Part of a small language model's weights.
Size: 16 layers, width 256, 2 heads of 128, MLP 320 SwiGLU, vocabulary 9189, 10.5M parameters.
Architecture: LayerNorm before each block, rotary positions, tied embeddings.
MLP neurons of a small language model. Each row is named by its layer, matrix (gate and up: input weights) and neuron, and shows model dimensions 48-239. Each number is 128 + 24 x the weight over its row's rms, rounded and kept within 0 to 255. Numbers have three digits each. A neuron's up and down rows have the sign that makes its largest values positive.
After each neuron's rows, "fires on" lists the tokens most often at its 100 highest values on Wikipedia text that the model never trained on. A number after a token or word is its count.

L13.gate215:116141158130137119121108124132083092155120143132118152143106166104129077126168165172136114144134051113139134141143130126108152116145135141185161136120107139083144133109130128157174117137151083169138152129097095114117132114117134117173145164132152142171119125105100153118134096116136122113167140149084166153072100119139113104104117138092134122159110151098142090108127109130117106144113127133128177089081142141115154144087180135113177100128121161126157129142115122179110108143111127113143104091131126124136157162114081122151127158134095121119154104105138100137122149110131128124
L13.up215:093144128142136121154151119137159095140140136143110116141098145085126125127106160139114159127152089120151128101164145092126128121132115142131128172129146124110116157128144139112146113123111108155103100112119123086092121097193122120170108133136120112112096090115115140122159077112138131113177136105110163114103109089171131132116192159114116129157126126121107088133079071148165120139116128139087133116115131131108150156142202122130168127122131166122087124156136150130071091149106152128148122123135124145164130125153092160101118167147075157174151090133164141132139091151111103152
fires on: " \"" 33, " un" 21, " '" 15, "-" 8, "—" 7, "/" 7

L8.gate226:163176118116152137138106147176093127129167149143111126175150148158136125140129117150134094146111165122144093141103105143154097096137142088130092133124149128140160138149139096145152116127122111151102094128129130102133136109078183106092092119092124121101129159150159132177080107122172097157145094143170093123135119138117104142080142123132139141133191143147158091139131136127156159148153162158124107102110158131133090094142110121128124117125116118143148116103135093136128150136146160131146116115170099081101117170113125090124100111125113149116132177118152143098147126103126140123
L8.up226:077134149122116147156093181115121111071122112113117145148123131117120124127118122077119154132142104119145120176150110126097139131167161144115170132183138128055141128112090109139095131142108109168090118128092114178175144131089150113120097149147108076100130103147118120132108162150108173125077115116134139120135109203124129130156124096146156138142126173178082131142112136089111151127129144123157107109130119130110129167124133149149149122102113149161086115103130101135130170142155129130124172089125130115141148106089130097121106165114135146103162149132152135153116175120106137121
fires on: "ro" 20, "." 15, "h" 7, "arm" 4, "en" 4, " Pos" 4

L8.gate215:134165125128086139089109113137119077098106174114105150125123152137131158081094155173095164099103138145127144154162142132120135109130181125119147087152143136168102091117132115169080129154156130131177121142129109080132165110107138134119135109137106143095115157171148135129085141126152146086130139142098130130121112131124107152171136137184123113092126146153121155164165130129136098134152124153141174107130136147158145156088136123085138149132156135130158140174144150129159140117170142116123108147114141161135111162118131111107103111104123114120129130130134134108081100164157146151
L8.up215:124139113125090093151181148159128136118111129111140111092156142111128096089114096178130144102132101121110082145130169164174127098138122155137113130115143136128139133134166119113094153088163151164115134114114140136112179129117114095152111131114123101130156155141117129181144128192082125113108089122122159122126099085134153111130113105105139134135132088098170110150173116155145123117165073107108061173146143082091135142077104151111130165115088130145088096138133126157118137163119133126159110112171133098141133126103123101142131140114161128143107131156124131125121124101124157141
fires on: " of" 53, "al" 6, " following" 5, "ty" 5, "our" 5, " Among" 4

L4.gate239:078122116157150168085142133149148114100076098125113100130159131139153134170146123114142145121146103100134141144142126173113115111147128186153130137121137152154099157132166133137160182125116110143110125118127135145114165124081149139119134116102102131121123142063129121114109123122117099094174127151119132147086150139114117128123147118098109117138124143129157089117108135114126123121130136181081117097141113139119095156142167100132116115136125125147146074160135108108123126186113117115118097108128146108130120148164062146114117126115141129175127112153130066135133169137139175172
L4.up239:109095129159088150109107126118133136155128103132109147101081159105159113137172118063083112093132145142109144153130094100120145125137092164133140130113119150127113099146106135145104118117152053131143132122096122156133137118139130130122103137099093141184138082124116082121115095096084134121085131099103127142107095132110123130104124151119126131112080100140179119114127133147132113119135173119135118138133120134102162148127149156141136166111066104119150116173139177147125165132140180099092159158117151151105149120128127145082143149111190095140130183109154092146138141093129140130
fires on: "-" 98

L13.gate267:148126124120117133113125140142120157091132100123129109145126132117154147140111122140134128154079145158175130139128108114129111097109065156151119164164093100055172107093166141116124136124121150133123152115151137150118157123180140155115151113125110114140138131142133127111122124141084110169107189129145147149109110184086115134105157169133162125114162095106114084122134112074122101140183139120098102089127123124131099121171162130141089177130113120120158112127155077114134130119121126100132135114116137125090122125111080166100157115120138114139141118166176125116142126154136126161
L13.up267:137156149109136108163135143124146107122102108145090096141119138119156123149105161115135122129115083157132137100108111110120157157147107129133154118111148111120136115124131165123149131159114140153129111137109142103105129141100083149092123143148108109122134124159145114114175083130146116087161142127095112117185152121107107091110124125087093115146100122125113100175124112118136130143119127148095118133182142106075146120120140094138134137183143144115097133143134078151133138130141135140145146103111152101145148161090112139100097136091127155158152108117181117129133158152103134150
fires on: "-" 100

L2.gate99:112119125137131095188126121111119107173116138094145095124132144151106136141115121113172109156193164169122100123139095169148163104095132104127156118110147114146165119157097121109133135141102131111130139134146119178111116178097121119166133105101094124141092100125164133078075124125124081107099150139115089151107156143124145117130144128094134126119149172124154087128106171091142120120156123106163141129117101189142136137112106090102145109073127126161178084125120089144148138151100144125110132114142095141130111090143129141137119080144152121088133112134102107077133123128130115159
L2.up99:103168151146129161150088088134083135085111154189143129149157142137146127113114178152087131104135123097132159111130118170117123103126103130166115158092104153146094115124114144119127130117143147158118138135180121105147134097130113107070143116149132150131132130128077099150076136099111128105154080093155144167142112147127116121121133132085094091106125121101132178098120107147139154125146090134126121126146158156119151170090126123105100110098128127127132123152112122135149151133156143162124074111132127085108158131116118161116118119099136140110139136112108109087098123145108154141
fires on: " under" 52, "===\n" 30, " ===\n" 6, " int" 5

L6.gate177:094133131162133134090142145141100133120116113151107106103107152129167148150135117126126133118106123139172159147102076093133140081143108146156147125133126127095171142139090189162158121138112134183106151118138126152090136137113145164151133140134093165195134109105157124144122127105129096075145123152156144111114151115118103152118150148074115131144164162130158120117132129132143087129090150140097113106097121119112114124128174115125152111170130109110124094150098128158181134160140140110097102159089123113155133128108150149091105137130111091179116138139179094149152123146115116141
L6.up177:118107160131162163074164065098160148142139130154078110112141114101184130146098173140126135103132155106174146171136133144110156133109112138156136093116139099107152132120095122162134138107134106173089119109138139139130134150108125116142120131150119110148092081115141079071145150149109099102146120127128107110153132153125108140110159150121124117134128117078157134114132175127133154096117135145109082136136123099116124162141134159093172102145126118114109098132164126143145180158175149137139112175116117129121111137159137107086107127154163136121136147092140096139194159180169113124
fires on: "-" 98

L4.gate89:131121176124108126095130136144156134145131138134087173174140115137148111104108164104180110172099047121152139130144133116119109142119123137124147137106148156107133084149117138096171118100149104157161118163127154166125153183168118079141142130165158076104124136119097136137140108111135133128085132131115139097115150130159174140153112111114110109151093193139112118160130140112124137118094091150105108150102122097117122114137086117114112172120073111147114139159164134136108123130145113153117108109076125135088110119100104144144132127143108137158109134127161123088091126101141142151
L4.up89:121090136121145110140091122112098131140137193156144153163113120115125081165145141119167120159185133140149105152134151102113103140137114117153109136110141149141122161117154175151190137084148110138122102152136134132115179151111138102126145091156093089105140137165087094182153141138182109128112129148144164132145139137089105157116129120148119137130122142200112169157111126125141152119101131123133096127108136141123106150161173120127119083108149127110138104128132119121122118105152114094122105117116127124091084152090099112128110226159113110148130158135134155124105114112144116123
fires on: "R" 77, "Sp" 8, "-R" 5

L10.gate263:138118139099157103133127143176138159100185139120109120136161117128107109134148130145112144149168147140139102126141157142129079081117124143121145143091130108100145167134131118152119116090144141132107137147096145072156127119127142145121083114056107119097174134131124102099145154089152108120113160138164151112119101145093110135166146109099144124126181118120073128101091160125116102070102131121148150122079149108094123157147103152135154142117136115116121153125148136092143141120099121099104132134116123120100118103144082140157176139113096146101187126122183169151100128126111111152
L10.up263:130103188132175156109161129123119114115149128118143140118125115120126119146129125162068110127160138139117128124169136148093184112148154125170125145105149141088135101088131117115134131111138143110147137088159110115130127093119139102143115101112113129109124125120161089094168155085118151111165133157169119150142169121115154144092140125101111090145122132102162132082113138149084095110145129138089112067112120167143120115114085097171088109195159094136121129102135106090111143133120122125133116160181119132141137107126084131112082107144150133140132150137127141149111122151093117127
fires on: "," 43, " New" 18, " United" 7

L10.gate289:173100133140125100114127157149120121151141161068198138126128179159085111138148127131113094097114086132159169113120115110128154122114120101103117167147127128133139129146125129122130140097134161151163099167106129102146138154121176124116136149159173106144105133164096134120081123113117064139098175133128141140155133138105126164149129146122130125163135155158196129111085125137116111120155111119148104095154103145096101140168101121156138091132127110118126158151126118152107086127088187140148134097106152125086104123120146136150144088111125150142073100127156100147140122134126130116
L10.up289:168113140117130110111140116148121098088095139126155139173111164107118136096101176125110144094134129117164143078133098151158088154122164149170132115133171129107130121168073163101142113126110081106100164166147159117154122120129104103130143134134165156147098136128115088089084113144138103147132137133142133111143133135095159128104137069132144141171098145155160162112137110133169187138119120147156161124153154084122117117133123152148115114083133168168139132148121114140120167125126111109115122103114099089095134070155136111111057082148134138148115107161142106120163141143126118149
fires on: "\n\n" 31, "==\n" 15, " =\n\n" 9, " ===\n" 6, " ==\n" 6, "===\n" 6

L10.gate109:118144155141124101120120122136108090147132069151113132184147098143092107064155133108094116098159085151154088154152119159163123152101126138140109146130165136082138141065121152192178109137102122122126134121130157132137129177165129095160125167120139105135082117129123133087137116129120125161095128111108113131113141114156140115096087108124165133175069146156136175113129147072110118189115140154121120134137138142116119134119105112131133160109114111160108101088124089110122158139137156161158108110112143108146113161148149144112120126170088141128140114122118134109187141129123141115
L10.up109:092095135154118126103152097163127107147107103130115118085110124129125084142143139104115123156144152129173099121114117107131140104201078104122159144137107138140136134099124186125154144113115116130152068128107122104165096142149117120171111154146104112184102117150132144166166144099102124148140089108135141145138173131162127141144129113127185133128162123130135133099081149121130079089153134133114114118139127179143059122144109132114140076116138104126150139091124161132139174143110155148114119114117138160095138131107092128100142163140134140115060139096138107148133115126134112125
fires on: " w" 22, "}" 14, " ir" 6, "R" 6, "h" 4

L13.gate29:143155134127123116099137129166117138122165141112116109113097149150117101150149130118122177123142127133128090143120099152156126111155153115146175131133141121038164140142116119122106105091107137184104142148117098096133072113140187137115131118106115134092114108126127126161148134144140107133125139114136048121098126140130124145114146110118106134158113112088125110146130145173158133147119075148085112079129112142083126098115118120134127149113124171121163133113124088155126134127113121107125135127105138113199086114135127149154117109109128155151156138103135145135102165138135115121
L13.up29:115099129126148165147125103126172170132107146126175132069120141126127107155152160167168147141148137104167127135120128135114133152115163122136120114117120148083111120098128158088111085094160183143156127172142138143179136138141154102116111157077132121108121091117145124123103139080147124182154128124137095127100098131142130132112154077088099138140146137080167090140103147147161102106151124141142108153089102134145100125089098121132119126149159149159145113121155148117126132133146155132105122099107138096169115087116151154114116158135140070110134114130116119123104160150145144105
fires on: " is" 26, "," 16, ")" 10

L3.gate271:155114100124157122119113146139131122144116157111114150088180109115148098160106156148156132119073112142135190129173123171150145174083152172131123090140134153173112122159156141140123137154145116128111100140168095142122105150109086120072118072135088105115122128105127099098160095139111144128125103085106129108096110123106162161150130132110177116117064151176155131138126109119121108088136101127087119133106164159099136155122138115099145165130145132146139134129138140148149117149164152122128113167087092120120123128095117119140116144123100112120139173150123082126115106146127181156
L3.up271:137182115107124143122113141134087144098122139142111144109183130148098126185118147128128129088131128131099157170141100131133131185120155132118114124151135113169139110120154129162132092126144100137126131126182148149096125163131103099092173124151132103086125109106138105160163140146154110123148141121076126141098081155119121169136118112133129130159060129162150138107126121148074096113128142102138135109107142102100165135140166109144118118088134139139131148144125113087123100144181164151080122141126105172122143152130102081101132143125152105128119098156131113106128100090125140138
fires on: " of" 35, "-S" 19, "Sp" 8, " Al" 7, "-K" 6

L4.gate81:188158116140119119081097125113109082116113146124140111100155136131158088127106113109118124126113143083128148106135126123116105166110176138088132138157117142120136158093104124162159085170174170152101167121145119107095120147115111129157120176123143111133133172116121107124155158161102114159108149137158124102100150101110132148164114138126151157126116134119092125129122109106137097181099143116091100109129148156119101105106095120187140132116153145093098159135098121157125158107154087143145101107115118119114099118171072137095130117124105142140129124159112152126078149123132109157
L4.up81:134136105130125080137099119127134141101129157112155143151106179110109121121193166105123128134146123139147128116090153175108126148101148096094124120160112124106150118117127161148150120146133113116150135112093127135173114099148120124099128179168096078142150144109139147113087129144094140097109148107110102093165157112165147135156105108113153109147119114164076129147143106095133091122151111153143118101106107067117082102116101077154107128130147121125147151100160141161135190124097142146111113126114114137155128148157123113129130122119128161067110119147116158111086137130157081121
fires on: " of" 26, "es" 12, "ates" 9, "ate" 8, "ine" 4

L4.gate12:108155152156141117091106134142091120115106097111082122114127165129164153090094130104123094124078135134167125168150055126111108128131110159173120126158135176107164112150120142122138095156130110181145110139134139119115119108123083122139123131106085147176138130101126133134132125142147108094127127126133114115100160133119080121102177147108102151142126132113194141130124105144153091144133143114101104080113152137105122126116154160160113093130106110130149111163090176119136131159139142096069141133115100099152114166108104149109109135111149091165132125143151105150155107137135144178
L4.up12:154139183117142157108131073115184109106174133128089107131133142148149142119093142120102109119114129135181093188157105140090071132134103126186135106158148102093141125075083081132094123122133122122105098129149136112132111156135090141153169164121143134150117134125135104058130169133112108095132123148106132121149125150128145141105149125125099118136109136102146132122138117115127141099138169134147078132144113069129128141149131096095131101131108140111126120096145143150147129153144126130126149158121096152132084128173136127118114155180175133154142135128139107152127128177164136120
fires on: "-" 100